Part of a small language model's weights: width 224.
MLP neurons of a small language model. Each row is named by its layer, matrix (up: input weights) and neuron, and shows model dimensions 64-159. Each number is 128 + 24 x the weight over its row's rms, rounded and kept within 0 to 255. Numbers have three digits each.
A block is one neuron, or neurons of one layer that tend to fire together. Before each block is what it responds to, as a language model described it from the Wikipedia text at the highest values.

List and table line ends. Line-break tokens that end a bulleted list item or table row, such as in See also lists, cast lists, and sports tables, just before the next "-" or "|".
L3.up435:109112158118124118092143113144160133122140092140104088180102127142101117120145096144133151137131166107104118164124145129114128127148122140132156140123134097167088106108111131157109148102147122129149060120086141139141137166136125115098124144112116142120141099132127132187148113110131153151
L3.up475:169104142135178121166113116142128137124132091101134151162081099121131135140128144116172147096102135093117068130170081134141109170131091096134101122159128122160092155141145127159134166111135128133116115129079152147093080146105138140114153100111180176097159116134121157161142146129114109083
L3.up479:125128119166119116126143066163174132144122119113087128118112113162110110127133126151144134130140139137173092125163099098128125179132080115172108146151158091081158137139152088154142139151141160143124155113118144114123156146157151111106150142111130109121145126092115129141130134130145146117
L3.up481:104164132151096113133110127134125163140122124129121153137125123101128129117122129134149166113122095104103087153106143135151121156105127121133143120160180118154128128099113094194093161137146182092089076136127164123113115143111123120117139155181109114112107122129162135173132160096101099123

Word-internal connector pieces. Middle pieces that join a word to what follows: "er" inside modern, super, under; compound hyphens (one-piece); opening parentheses and quotes right after a word.
L7.up514:116108128153095160098067182163142106172138117120120090132108110129097111108176146134102119136143126116129093121104153136137118121111118148088146169141142128137087181153140139079122142151064144092141151117097142129151094126133086119117107129142150146108118110119095149155137147177101147139

Word-initial "as". The token " as", either as the preposition (served as, known as, appointed as) or the opening piece of words like assailant, association, assurance; less often ":", "of", "by".
L3.up59:152110145099117153190093119143119125128151109084141113132122124198163099129150146145143134068118123117148131131142117170151124132114090147122117181149152090094130093158100101131087110180124148143119126127125138161123149156135117097096112141160142125147190101107150118104159101148120136165
L3.up84:142112115093121131117114113112076142120105122129160063097081142136139124165175170124146108104111151122168110144130154108129149123144105100126170119118139106116123141175133140120122131155129176111179119136104152114152154110097103126112131148106125190088135130129167118125131126133105112123
L3.up664:160094114156081155139133098124111183141119117095154137114143186127140129147191120165132083127118113134120109133120127151158110150150094124135114168092147126151150144072155140154130129111119139115155091132115127097175106090112144055111162089133103103126135127174119158120097105179120091129
L3.up756:140119133139081121133153133130167123080123140074095077118158162159103136110083131125142129125129127111105116169119138181135177106132128131138116150139137122096147109128117167173104120129124177080126092077132133122161133121131115103129144126151130107159125064174165129098104115120151132125

Word-initial "a" token. The space-prefixed "a" token, whether the article "a" or the first piece of a split word like activists, access, ambassador.
L10.up12:118125107156118162121109130146147122153165108091094138136109092122140142130144120142083161148150138099154132144128107153115118158141127182126128150125150112123122129137079080113141190156158148109148101128151132122143155119118151125137124152164150090085113111097130140097089132145111156142
L10.up71:114137131114117140160080148169131165156120115115092148103124110141154149148108171136078124132150136138126108145156114123113139161152135162089143104072159126158120133143102166118107118145099140130114102127129148128134157096116100104083110187147109116189142104115133110138143121115123165146
L10.up180:128121119097114147086136049094129176133157141086118139169096093114090123121139131139126157152147158092152136131123141125097117153087114108133105135108114140109138128144120183140156137171141123130125165138159154139110123103132122121107098146158128118119099116167141140120127169099152201127
L10.up218:105107100052176164138078126127116105160140134124144123153123160183143131102131138114111139123161179135104133134137120133140135128151133134107142089110140162148119105097078132134085140115160118104115172140127151167145127148114100080077128152159126134120114096084107088114140108153120157161
L10.up287:141124118132147172120112086142115128128110147112104148157146070172145128139109159138171119140152148135129136142122109136126116130141151120155089128090156141097153141139129151136147173150141117115155089142156139153148124126109093110092105177177136127136112145156064116119137116164146148157
L10.up288:120144124148149132122059147152155130103090121139144142131136146184125138104109108131145127114146140145126126120174140143148113119125135114138150114109085151136165134108152068131140127101111109142119145113146130171150097184128105141121106097151172090095158118103124156147136122168122132169
L10.up338:116111149159174110174084125129126151172147147139105107125158106119113124183126107174148169129160139136127145108126113107141135138129121104159106087131092108162139132125105103100155126169111088107157123108081191140107111144110113109105118157128128126109118128091106110173165111158125151133
L10.up544:139086113113160159125105126159096130107156114098095109132141139100128118144118139188072113115140162105159148122152084095123110132144127162132114120162152142095137116131112137129159122113143134121152136142139191152159111105153105069127115150145101140100088083147159117102122112154112144167
L10.up554:102129169125111110121081104097119133134125068116101102141124146157114117139146135139139145098132106139157150143167097130138135118159125120146154131185118162123111119140123086117128183158112077118160128119123132123125158161087110104133107094109121115113144129116121116124119138136110093173
L10.up692:156107130114126123133105133147124176120089144127108095156126120162152109190152128122132141116176149137108110165093119131127104132134130154111105120114137113113091148088124147122103112124108151128099139135091125145107109158142160144147107108085166118131157087127137128100121140179163096120
L10.up729:116107118120090126128107137139130132133103111116127114158145093124153123144152112128133122132148168092167109137148129137136155126095126148090083169123088101090104140154105137105135206164137126108134160122138124139117129169138135107126116095136170141145124142131132147125141128157142108139
L10.up839:148073130099145156138100145136067124124115146156149185146150122143113091139173161144109123122109123108104108130128123153149080176144112130138145097133134116132164141168108133103148125121133116114149135138163138139143113104128086067170101155111080126128143120133123151115111138143121113153
L10.up850:147095119127183103100128076149108148094149117124144118130146151152176132148136123168133124105143140114166127093181116100129127142113114137110086141122092114101143130123129170191136172119163121142154171149112188123131103103146115123147125113154101124115106131136144160115135097171107126124
L10.up856:154152115123164156107085132104131109090112152138118166089163124124165119152086114127128131132180197110158131120144184097127128092120116139121117142155119118143117096146097099134114146099132114141188175123094182112147102150138101174126068139101128107124143104120156154112149119159059115145
L10.up872:125131146097115080126083126134134149151102146080081104152134095190132163141144094192113135115152160085161112090109131091117137110136150121099104110174137180140092122172140131098115151172134156111124142074140150156140141161127068160128157173133128119113117132117137138125170126137130157147
L10.up889:170084095113147124138137128130147136124134109130062140120098159157117142177069172176148099120152136127174107115122151113146125133118093124167098131145187122122151145139134151118136121101155113149144136120129172103133146104097129082094116138118112135136155119122106117120105085149142173207

Comma after proper names. Commas or "and" directly after a proper noun, mostly place names before a region or clause (Apia, Muncie, Indiana), sometimes lists of people or clubs.
L3.up423:105158154138145118121107140158111140133108118162139133146137150119125127129154114120130137146132175129119065138127135128123140145091132098165142131121115125109123149109128177134190137125101130142147132123081166117136153131150090123133137112101119180120129122160112156157146134145161134187
L3.up656:153159141077164129102149128146150116110197120157140106170135115115103145128101111132112168129162099115123085122138160115155201140160138134089110122141146124142117147096096140134122119096140152129115110129132136130102164106133095132117097104111117112179118090146092120146119148140179094155
L3.up760:141103144098122140112128158152152145141162115126096089144113116101119156157104101127178145137207139121115059134149172127179144130160085109091096135130096146163122141086088157142129109106137136140128112157126130103146147145091126143112090155158103140140177152120128120121115131134118104153
L3.up806:146160151089150172115132128144102091130163109162150149155120159145133112122109112123125117118165099129124096145161145148161191144091127161059133115142117092145158100110119168154118134112114150130111129128109154126116143171141083129135137073118140152102155103149142130111137120179154056143

Letter "a" token. The token " a", either the article after as, is, in, or the split first letter of a word such as a|utograph, a|udience, a|cre.
L3.up164:111118151075110121062144113162126111137138139157121090149140130129151166129124127129122137123162155168163101143135114098161167106164089135127150113121127175131101105133120185130143143122119137094173107113114146141117122136150089109101121121137150173100134117130122088099102113133131132130
L3.up383:133114155106096161093083166112100085153095137186105167181130131130140121125113123135133143101137146141142146145127105132117197126111161179090125144116183132142121123122105155127129149166103154116124118125157167120150132127132147141087101146155103099146151095113095133127144116145133115159
L3.up646:135094128112123115119145159150102116146120134134094139168093172161138144132123150139088154094135132115181147142118179101124122139104137106124131181116181125165148142159119129102141130170121150124152116155096144118129109169153131148121100131127174112144133108123073137108165128170104156103
L3.up723:172119122066133128095107163126123135107098118124136158097106111124156119130117128131104120083138188133145123135121135115103127150147119108107134107138112123122107103141123109106116160191132125108133095104160155133091132139120140100099124157094138140164149118117131131123144141136113125126

Copula and auxiliary "be". Forms of "be" after a subject or modal (is, was, were, are, be, pieces of "been", "became"), and adverbs after them like "also", "previously".
L3.up176:119125115135132091140115119132132156103120103115086094130143132136101131129149106160121112123118162075130139141132111149131124085062157150141163149126137153168089144095128122144103156095126112111135122122152154128149163135132119119149147114163123084149185107079120146139119123143099134122
L3.up315:139160163157102139115131141087147129136155087134085164154151112170130109149141130144185085136119124161143136128164139185098143104087136115154106159161130112088171160116132170184116147156127116128128133146129137117155148154131153123106118108132107182142135132134092164107112092170084109094
L3.up437:119122149146125131155099141098084093117128063143116149162145130130145135141135132158158105082110138092147119141128090073145174142122144131131098172136153126152103148108125164115119139153129131126135101156140131186116123163161124081136117109142196133107151161145122136077113121143134114131
L3.up789:121138149144114130106119125117123100164134100139119184157144123130110084138112153152170130079097150113102101163135082122128185094091160124127113117174123138140169112159102125134137146165109141110153162071137174171097128125124102114103132114152126101109144149108142127108127138089103144156

Geographic word fragments. Early or middle pieces of geographic words in place descriptions and infoboxes, like sout-he-ast, I-s-rael, South C-arolina, and elevation f-t.
L10.up84:126145122096125099103133113120137179152118082075144141098113134167130125209098118132093089134169134112161083181152162090134113109118121163114100124128102118106143105122077102075139129110085112125135143143171143140135107123140133133118109154140130118162110135108151154116131137097173122146
L10.up92:128129147108172157172168171147112080116114103108077126112125141099135114165144130130160109104161144162117131143121116128136141142145160119108132083125131137134125129144114065123168173096157125128101116089066176171154096147124104152133121161108135129093120120115121126153121124101137129119
L10.up247:109126119173141104118096143091075127125144069148136168138094143121145133159167113163130141094154153115108099134124161126143181097135158128116105132139128140137121155142115115115138114128123150097143103147105136118097112169112129145138115142159099178149120144143147138115121112101101068134
L10.up259:156136149126135173123128154144133113143099111116102178159122129122111135135114153128152112105151201106144098165118101130126152121116045154081100134090109115121159156142112093107132137158141143115113134129095115152123113224116117168143114134114128135148134142104091100103165125110112142140
L10.up316:134071136104187127142128106133122150134127132133102098109100121136106120143082146187113134118136115096121142105128140102126111133139129130106105134084130106120140163135130140113151114133130144119116116089122092121142122162142146168150098109149171129130121126144148127134171099129153138164
L10.up324:099141116103139128145104111140148109176126089147090179139145142137135126102131096141140126111150079111143111133116104138117152140078182126056125116158135151148098175133116125125129150119084130057129133120088143123137134101129158143115147173157102131108110156115111103106105107157182114185
L10.up331:108135113132139146175094081128117112114131090146108145132129144174133134113148107117155111115173132136147138135111128128135157115110136132124117127118139150135146178146143105118172138053108105136187163140145127127118073157127122161138134102152152108147161137111114085128125135124126108143
L10.up343:137141141055153131117117137123141081186150135154121120137112157124079164135088147127090120110127147101124101094117112131172121117134127200182128131117153117091108114134091145160164141118148113081124162133138108167143128136142115164094116124121132122118123134160112145131107113145131123134
L10.up608:121128117087144152122145116142119159162140118150086156085106164089112174151096132149102128093127174130159142145140134126129131092090134129109113171105143137126167129144124108131110175133131143106124124093111137157169153127148134164111086096135095149131117134121104094066152108125141155149
L10.up622:125150126069173162142111136143127176107119117112098107111128140128131142097105122133100134152151151102109138131120135109143129112088117155113103154149145090130160156142106141125136143109144188140103177144127143135111122131137140128159120129148137145142113152152106109151122137130125125191
L10.up672:094150088088136110144085169153145127140118118091139143086128192153143137157153107127096112116171135132148134152112116129132107128124116128125092134104113093157138147120097147111131150089083108117181114115138155155130135151112144159128153117132143105165121129112124129163092114166133127167
L10.up683:086148085130141087073145119120176151104133155131108121082118116130138131119132104153092139137141126126162118126167159097138131138109160125158151161132123127134177123121146118138167148126131136114107120143096147186112120131100141120112114098170120135125098108146159097109166100120176140108
L10.up781:126140122140124105146124130099158124130096113118083159115125146158131152130136124121138139108088202153143095120133141092112081112090137141111088109123108152155148147147095106087128127133089149083117124108159162125116067134137105152112148116146119154157128145133145143155152119179164117145
L10.up789:130129099044141134123136118146138165100102144128151126136121133158122173149106112123097125133168139095148096118149140087138117112171122120137148147131119106135132110150152110110129159097129156107178168134171148147145064170134115184115102101152158127155162108070137118100188109103149139126
L10.up821:147132151059158107141159127111134158158137151152120097100119158160112151149147129137146142119151100091114087156116133130142129154120131115148119174087118100149167129119094134120131150131165163121164163156137155130134121147176126148154101101098174077189164151134160114083142109139135077142
L10.up895:131160132102149140118149111137117134157111110099100136147127120160121111143090123181147124104120122129133089116111178124158117078112126131105131125120136147094185115143139118135117135094086119105122149143123126142119106159125113097128130106125094161144145099139123103136172139142118132114

Word-boundary spaces and mid-number digits. Bare space tokens before the next word (his' 'estimate, section titles before ==), digits inside numbers or formulas (Rh2, SM420), and opening quotes.
L3.up241:106105096124115110131102114123140135120118095178092121146131140090080103162125132137105159138178165172136126149152120086115123135121127139107092131105134157114122143155127102114107173127084131115116112143164144145123094123131103127135143124102147105117094125170134161117087174120117151118
L3.up303:154075107144094140126115096154145138159113131074135093121116149105115127161159131142097157121157169117101122157139127122124114173146096106098111147108142153136136142094144155126173174161091143124088129150129116157142124160118107091124105111144101111137087115128153172137087131099116187148
L3.up507:195119085107115112169113167137131102149164120103108173145126116144144144126123143136142125110170116129113130158117157163113107127102115103093147127153133104151164139143117138136195158160081135110114111099112125192122111116108133103113124104127180119123127094120165139135109140072107143142
L3.up885:131092117150073167107129135161167137133103133083106103119141134126109191135109122152089100102154193085120107165146153129129095174127115152112123097124148150153141137081140198108157136139138128131118144144143134118154116134125135096120114105128141146125104101138147140129061142133101160116

Opening quotes and prefixes. Opening quote marks mid-sentence before quoted phrases or song titles (that "could, | "Mia), plus opening parentheses, hyphens, word-start pieces un/per.
L10.up23:094130131110166110104139129144122125134096164087124114143120145110084119142117115110098148132159158150160133141132100133108146099128133104110113154154121141160145152119116145096130136138098145126138162163123138168137119144106098112118119138097111125128124140162090165122138154055114149181
L10.up72:117146158117138115175105128166123091122113105134164107121138103127111133105133106133164134101161128148159126083143138107133142141144107124115133086138103120082117122178159094122136126159165091132145155111141173143127102136124112106107123115106159140128132114106126133140172125089140112152
L10.up174:130110137124120098107121151146177121113116140165117123134157147120111125153141159127153138134129114109134101116131116169126128118151099129125127117128135193090133135128135092155159183150101101113082138072170099162178166145152137108103101127163153116136121146079134114120113128134106121158
L10.up189:171153120116120157158043155142145109123120121133100088161128124131105109119104107130138111151188154135144106169149119103115140125117102155107098138130175152130103134157123080091153127136106091120106167131129109172142142142077132097077150103122166157138146121084128113131144114130103127136
L10.up219:139124108142127133113119122177121138151153131112101137149124150137153093098119140096066154146108100110146112150144155138111150099106106128094133124105134153136161130139114109104099133156099120098072131109194129172110098122098133109142127115176137152146090085126126140138142158114090106157
L10.up230:121150155123114170146097153123148129116074112110099104172155171123129152118178159127096105110121138112110141102132086163117141139133118145116167185130126149166127163179129170121126174127104127097151168152086158104105140163120119122090117133108157147130124082137089128101137165090106113165
L10.up245:077138116121137150170110102174117117159114103105098159177131155107099117104117179133147132132133156130150126152099133124129130162158088115094099178139086133088137138181093078150114119145114089127117131103162126106153110102135114136071136115145131122114123137062136137120121124136106094124
L10.up283:126139128130096146135112184154099117135143106136102089148127125125135124171133154114097158133173137118140108169118142157112124133112089123091170122131093112131117143141114116116128115136119139087092136114161138170145097139101143158083119088132131164138129148108146093127144128108140114166
L10.up293:141098173179143094123152145132159115128130098071117135146171181141154133128137125130104131155173143089136160136126155142144151107127103115115149121102141141065129172118116140126164132110131174108104111155094117150128121148115115139117090137089137145128143097068082131113106127172156133126
L10.up306:118130101104117126138132121154116184162109117141168179148142125132120097129109124099154159136143150124159114105143087167151109139107114133119121113121130143105103159142109160102139146116101143128108162113133146120131112163121146098096111078151134147139106122129142104127143080115130116216
L10.up367:127122097132128134134093121163123115089118096120099127134119182117100124137166127139115114128134119128159101150141105095097177114138115133156117144130098129092127174172136103081177114135083138102139145110132119172127150142139117116145147139122156140124145137091130126103171107133161141168
L10.up376:134080154116124146152127111162124123147133121092118077113111138171074120135111121144129174101162129088134120139134122150128105121098097100119107132102183109120114133136126122102115141143114129124102146145128130158109128088131151100119144103126155109136138119100152160133121175176059139078
L10.up413:100083095126086137148143124126154118145095165139117112193092149124106122135140126127121126162125125110125160147104153144134161121099131135077108150130110120127141111109140112129085154114057174080105150155137088107134105178122105112159153095126150129160126158124132166060136128132084146118
L10.up447:124141143109104155137103141126147148119129077122129127131119129129119145109132117144120126126154145099180124137123117164144101088138076140068165182125120112131130178112111119156137160102157119148148149098095119145190161132167128128080106124132114178129115118095131172092115134147144121170
L10.up739:138116132097093177148132127129114130126109124128117143117148123104085129117134124148150102147161133125145125104177119122123118131142115137120154108158141125115127131147151115073125138186162075143120126092120093172150078120129071120075135120071129140114161122097114157146157114132141124134
L10.up779:120105151099142124117122133126100155135148117117140080138085136113102108121145142113143132127123086123110096115139127152127123121105085123089104157137145142147062180127149097117146117111105151130091124109128151105121119088178092109154106135214111072135147125152114103099095153141068111152

Mid-word fragments, esp. "been". The "be" piece of "been" after have/has/had, plus other oddly split word middles like f-e-atured, c-re-ated, betw-e-en, sh-ould.
L10.up9:159140101108154126155085137124139144134134079158139117129093111070127120107149086155172134120136139080161096174120083141165119115121102126134101131126176154126118147170062130119115138117173092127112115168118148157095135101138110143130106118144094138136110127107117208117103156127089150149
L10.up173:092140166177172127144116132127144130137108100191138097148147132119125118138176144151163161137100148113130109141139118118099124141116144093135136130120131093133069191115110163147120132126161126143107135125124135131135127083067137148115139098151153135140106110122136146120115128108135173133
L10.up297:112105127138151139105146124115155123137126136152133102068119163158175121148098101119132153108131153086110124128143155118130140083126137120109088129085145131120116144132123111132158136092157176140142128091106144125116125092145112104114141101153095173142124123130135144149118100152144122141
L10.up317:173144135147145184151121144155120106108109128138138152137104143136088121169165153106127165075120106096191096171155119144113130138145146186096152167164093124118124162108101146134126142084146111122097111157132136146089147143164097118149133122166117100087141095104117125090120143159152125147
L10.up392:120113121103123108163143137110172108180137047107116154135105135118130109163146182148140118136145121163119077171147115138148128126168092112156121114196124141114092140134127137137140122120080113144104085113183128122078127147144148118132130099128124105125131121115121088127122149147126167144
L10.up397:140144116163111140109111109146095138119165098135147147140144143152151124127130159156113108135107091111137108107203134101126108123118117108163143093167168131158129113161141162095087158147118140120089129106131131143142164115122132100091109093177132127127147120116121106128111139169125130181
L10.up424:112106122124128115126134137136124135131120121111125156099118133166126095164122129124130150134113156086141117134134129115064139148117151075145128136131153130104083131103175123093177144180101158128096125142134153156095123108125089139099122148129165136121144110114117138063141136117156148121
L10.up426:172112135138174113114130174150123105104103095120114141106128134095154171135138136137136107141159133115154131126148091146131176103151151136128123137123114129138066149108152121100166153176126194124135101174089116146099124146123138129123097151164151120173131107138119135098146149090099132138
L10.up451:106135135133155131116191091126121141159097146102111103165115129122110114190129116185162168158136181111154104143097094124083136157106140069152124108120109138140104128141068151083090146132125088138107150098123155145148102148145114128138144065121113118140107141107101136142153108201121145155
L10.up479:137110130111134139142095120140164178095138083119129128141088117146153065136131134119140140059124160094151129119174124153145122112141110117114114092110144090078113129145090138117123178132091108106127120135162110156109158184133124112156080110108129124172152111148141142130144106131135120153
L10.up541:099128109130131083128130117114109143125108106134174120141125134132125099115163154137110098136126151104124082132151153116152143144087120131119116099105140102106117123153106113147117153161175135115115136115171125182123110151136051114145124109136141122152143138134162154121156137164129168144
L10.up703:141124128151118114088111112139122132167117137121123134112104106172147102161154157125161134099119110104167090164134114153073078102098112098108161122155156110121102187114115142167136080169113129144163119070165140149154112103125093073129121100101130110163135138137145110154106083147154106127
L10.up782:166118148110156127118107137140149115138170118107118121130133115112076137154088118150124119131142109123097127131149105092080142151153108117187100099147088153114101114132118108125147191118122127096150127112128129148096113136120106117123106144118092131114152110031144115106170100151122137109
L10.up784:139086136155143146113138151110106122112155093085111141124085141171150070104138095177172111077130154084153119156157094108099124150098104145122145126162105122093120143112104147104103133151134116132076158136112137175118145135132108116142139106135140143146082134124147124095163131154108155133
L10.up828:182117116123096141146095114146127135145120112134099125109125162118152113139162081091150106119137136123169085103099137122104097112121147171102133185142078097120111135130100127081146090148119112174093116111115152151081133135119137126134063131132118137131117142126180178114132093111120110133
L10.up886:147100135148140135100139074167132125146132133115098118090139146128136130120132125140172186133153118122159111087163075140087119138081118133132162090158148133138122165121147126127154133174087115108130095119119137185114107131104074079139138115135157081159125128111167106137126123138121118180

Row-ending line breaks. Line breaks that close a table row or list item, usually after a number or duration, e.g. "| 3:49 |", "| 26 |", "4:18".
L10.up142:137123144150141153133134116088140132113128119111074105167095167144137141124103121116123141093168115160155127107171151078110113132154136165113088158111113160078123093180088137110090184171175115129107157131129162159129131130127110110114151126072135176091137063144145145144128166177099097126
L10.up155:099099137121133159129097108150134091104118120126115141152142130111123111108154113130103143129103164148143090172219103088115142126111111132124112179135118143115109148176111103101135156174134114127063114067097120163100124154165060092126118120117135097079130113138112115144150124150143124146
L10.up202:169108171159114195117127151102132111136114102109152120127067162152141139098113124100077122107123124128128116124131171092107144140145140137101109152157136095118123147133169126091135113153103122114126119093121124129146143185147104132095101121127109128127144130121146160134127107125086106126
L10.up258:085122120147141135090168112101155112160115156108145173152138144145116120180139120105121139076147087129124126086135124128122111110138109143137182118089169127087135092159126180124132123124156148098126112142161132142140099186135114169132140128134131126150122114116122145126126125161082104118
L10.up266:142153141093166152151156147117114184174107096142148108114111140141153134105083151112120142088130132140127141110153077137134118127117104125113135120088172104135127158127138144148106115095130135149148141104146171102150128118151137073130162104107158114128144134177145147111154106132083121133
L10.up345:129114107146141116123111112132156131126110127141138164143121130127142145154128111121132123095117132142132127070132131142149142140141127126119103131163127125101154140164086091095144137135101090113106117093158125193115117192130119165123125133128143107144135090153128160149163122055114122117
L10.up354:134139176082152119172073095142147132159101111111115128155092142127127140116125150150143104118111150119155087115146128117125157161140088139143060149118159114075154164181148121139093161126119102155185125157109133108117126156116129084118122124124109129114133125128121084129119154120117158192
L10.up436:156129151107135124134114146144145107131120130154121150131088145156126118091090136135160173090119122125105161165198139113097170133098154099119098125148162165119127163132084140141138133151117140145141150162107138144114137134113107152109129120106119108089103123117115167095146153129169112139
L10.up442:140151127124109126096150103142156174118083134117146161138130107138139159127121091138132103105128130127171111164124128123080098118129148115173114159167151116113112160109095099137132140134169134105087153169114146094120129123116146138108096127124095136127117134120130132086108109123160136121
L10.up535:116147109136112151100111097150143114127153134118154135121151146126121098088165148157115150086152111100144109165176106127128152076123115131100113145105129127105130152173156109128104128117090099130078124151122163094100132144117150134070063173121129080134133094134146125162143134118118146116
L10.up565:103147173130147121154111153105127124147123100110122136135123153096144150167129099119160116104082158088155108105149116127121127118113082151145134145091155133138131146151118096133093088132130134109113180114097144128110128147143138116123082105102125112118148115099132130156132116179170140179
L10.up596:107144174124149132156133156159122126129100111126152090139110130120134177133136136110100121120155127118139152102137150146150093144129096121125084132133137078104103161154139114148134165136134156080137116142139158150123143175132105149088129055144135124104146133088157115180166135121098134117
L10.up626:087164108103127179129110097114180149138110089129135093133116150118105133137085116156119165146149152136128099144191124121142166150123063136129101153124142116127096112125149110102112125130113163135142168158100141181143101099153125153091130163097136148148108138183076152138109131140100140157
L10.up719:092121153139116173119127120144117149136150135110086117137105170141133143148113136115155128129113164079140124115164139136123157143132100118147114120137160167097137154123156080166109125109135150124099107154085180173101146143128162134165087115126142101081102142098114138146090080135140134119
L10.up792:150142136162141151107133109154119126139106091129116172134114140153115125176105160133103152111139119120075126122160179122092107146164108107153124132153110159103131129136130144104147174132108105087161155131130118143099113119114135111111088145113125168086174158149080174107123128131092128119
L10.up824:100137143167145132103093064144170155138164140101136073190095147085117087148127132136134119100123124109135108113130060129134148120127086134119145137136154151118103113177125133136110156125099139122079128108109145146103125100131092131134131124111127162143122114152125151124093135091102118185

Incomplete word-start fragments. Short opening pieces of common words split mid-word, especially " be" starting before, being or been, plus H-ow(ever) and le-ad(ing).
L7.up349:138152162147140124153097122099189091128133108151116127184126128123092104153121140158146141101119139153158080166110093137094133104117129156154108147149154123085113152138123138156123139173142084146140137122107126167120131173131108120110106108150124136137152130110148150123114134070075120156

List item boundaries. Line breaks or closing parentheses ending an entry in dashed lists of names or works (before the next "- "), plus mid-word pieces inside personal names.
L7.up176:081148138133183165091088142094162089178080158090121165156154112125148161104146121133113135126154138126122092095168164159147109113125087113130109119139107148113141115115055153165154138106168126103089128110155135110127037141137154106112096143119149107104128114150133154138117110117109132111

Article before noun phrase. Mainly the article " a" mid-sentence ahead of an adjective or noun (played a prominent, with a similar), plus adjective endings like Amer-ican, exclus-ive, for-mer.
L7.up628:111118117080126147102090133125139160137139159127141114106095159174132105164125131134099113155141140143130101100152127102133131146093147106112108106068108147146079115102138153123164113133094147130137132151136159135128132119172159088118140159114161123129146067106106094116108152156119152165

Predictable word completions. Tokens that continue an almost fixed word or phrase, e.g. the m in km², st in system, a in years of age, especially in infobox units and score tables.
L7.up852:151078162136105092085131118102086128107092111114158122095144158135134146185102131142139120099165129139168122163152130133126100142142135171125113158135097112179121132182118104098148158116122121102146153098114151162104110140133084078129099083107111170108118131119132123174102119124130128107

Token after a given name. First piece of a surname right after a person's first name (Richard S-hepard, Samuel S-cheiner), or "as" after an actor's name in cast lists.
L10.up5:109104158137153113144115133144143100122152158090100109141139132133079153148149145140117111097121140090123107124129129141128100150143131136163121164145113138103075146137087177122125121137106111123108130150138142128101076137132111095137134182158113116170182122138156124119092167122124138145
L10.up47:118101123082128155136096141163100132159153128112113113129113151119103117128155158140125151141109112144143132182146142182113140162137151079119158159120128138114138143159139140113135138123123155124128129147109144120128098072154093139110134115078095089147108120161141119128133148135117129155
L10.up110:120151151101097159165139126149157120151103144129159156171175114130097112153097129108157141095113134072124105163133104129148100089146124102133118174144136177130153116138118137101123153125161123124077139123136130127112134128201101126156133132136129127165110126145096188142174120154162125160
L10.up151:154091128122120106148107082128110132148128148135114122122138094145150120139123137125152120120137168112155142141119177070146107105119100127098167107150133145143129146132106149088131123146147095062078162144127137134087079135151131159122132141117083091119145086137118123156091155148086112124
L10.up262:136123157137144158129128178119121122179151142101100125172137127154092102103113122123137089137125088097125059144139150119120109139152114093150119114137132166127116133101125161127061149130123095117130143068134107167126111108156128182133088115156154125110136089107090128160149167138104135123
L10.up273:103119147128165127123097187114127087142091147118131141131118143150140120152089099132112154108113143130114126153177147150122160096116115122122147148144129162132093143136143101149089109131128140127162130124154121116114094169182119117156098101143082149118170096089111131115112124149120132124
L10.up292:103108136125114098084103123074158074106139125140130167129135145115120110132100106144083187126142115110117135154131129144127126128153108138124143147120104149107146143126080120099157138180140136120101095145165131134136106145116123149130090165173068105132125122123150172118130142143114123119
L10.up312:123098163146118110115162098113145140140103131099136105170122103125145116179114143167142181112123119121139092137121117124134074142135136125126106114123127133119104139163113152120116137123106103131131112106180136132146090091153142142147118102155111127088124094102095137150097155143140163109
L10.up363:133156106119144137131067076162121165133179130099116110122109128143094095119137123142157135105119077129117096146133102140142118155123112142137139108124131129124114150175101123158088106129089101114104089147123126164138096136159110109123136120162129098122117124143143104150122126112145192176
L10.up414:086135133157138131128115149171130096164128110114127146136099112157138100139159113133137113160120119097131082104157157148143116064123154095108101108096132118122154111105124154085115141116104128120126146149158164095136067150144060145146142115123120123154148113142145145127116130117164117140
L10.up469:140106135129192153118101115141129119126141114146137111133111135079126142099144137137113099105142151095110050108151083098125121076112102139128152087104139147129167123143150146126112125159134166078086130138113125158113092145126121116129114121134086104136161125157156170119123138165167144147
L10.up472:100117146131119093120120102118139116119151132136142171149125117108080123121094104123140119147103159122119120134107108132137130116081117141138092143122137179098147117110143133110111174139129132137120143109136107143114098193148078146137136081136138107123128079061095171152162165131118127118
L10.up490:158121143168133113166142098152099134164122113164162125173122105104106140110118109111126121128124120082138133111141145108142153135117104106085140120102082108100107182143075182151134150107131168110145127122141126101105099114166098083089144133137126152134132110129101115140103144188114131106
L10.up582:106119124094117119122106130117145122139102127084117162116103128135189140140128103115113114123142160106140139141136140152158125100102106145158165110175114125098177109134155135126146125137115092088130165185134135177145076146135085153123114083139070075167133092087152145106174158148111169125
L10.up660:058081125101102137135116106143140123118086167117139094190167103132153124137097094146096130109165128109145107115102125102147093119114130125108142111120128146141133138095144147149131141141075119116107165140117169132144082116178144143115136135141181130128137068155130159133123152146159113122
L10.up811:109152156090160133103106183141168153127131138121080111130148142137075109081128124124097078144125126130154093151144088122104143114141153174091173082148143133138130106112128174154163130158095115121140124154104153157124078113136151088068126142122104129173141119144166093101108126120112102109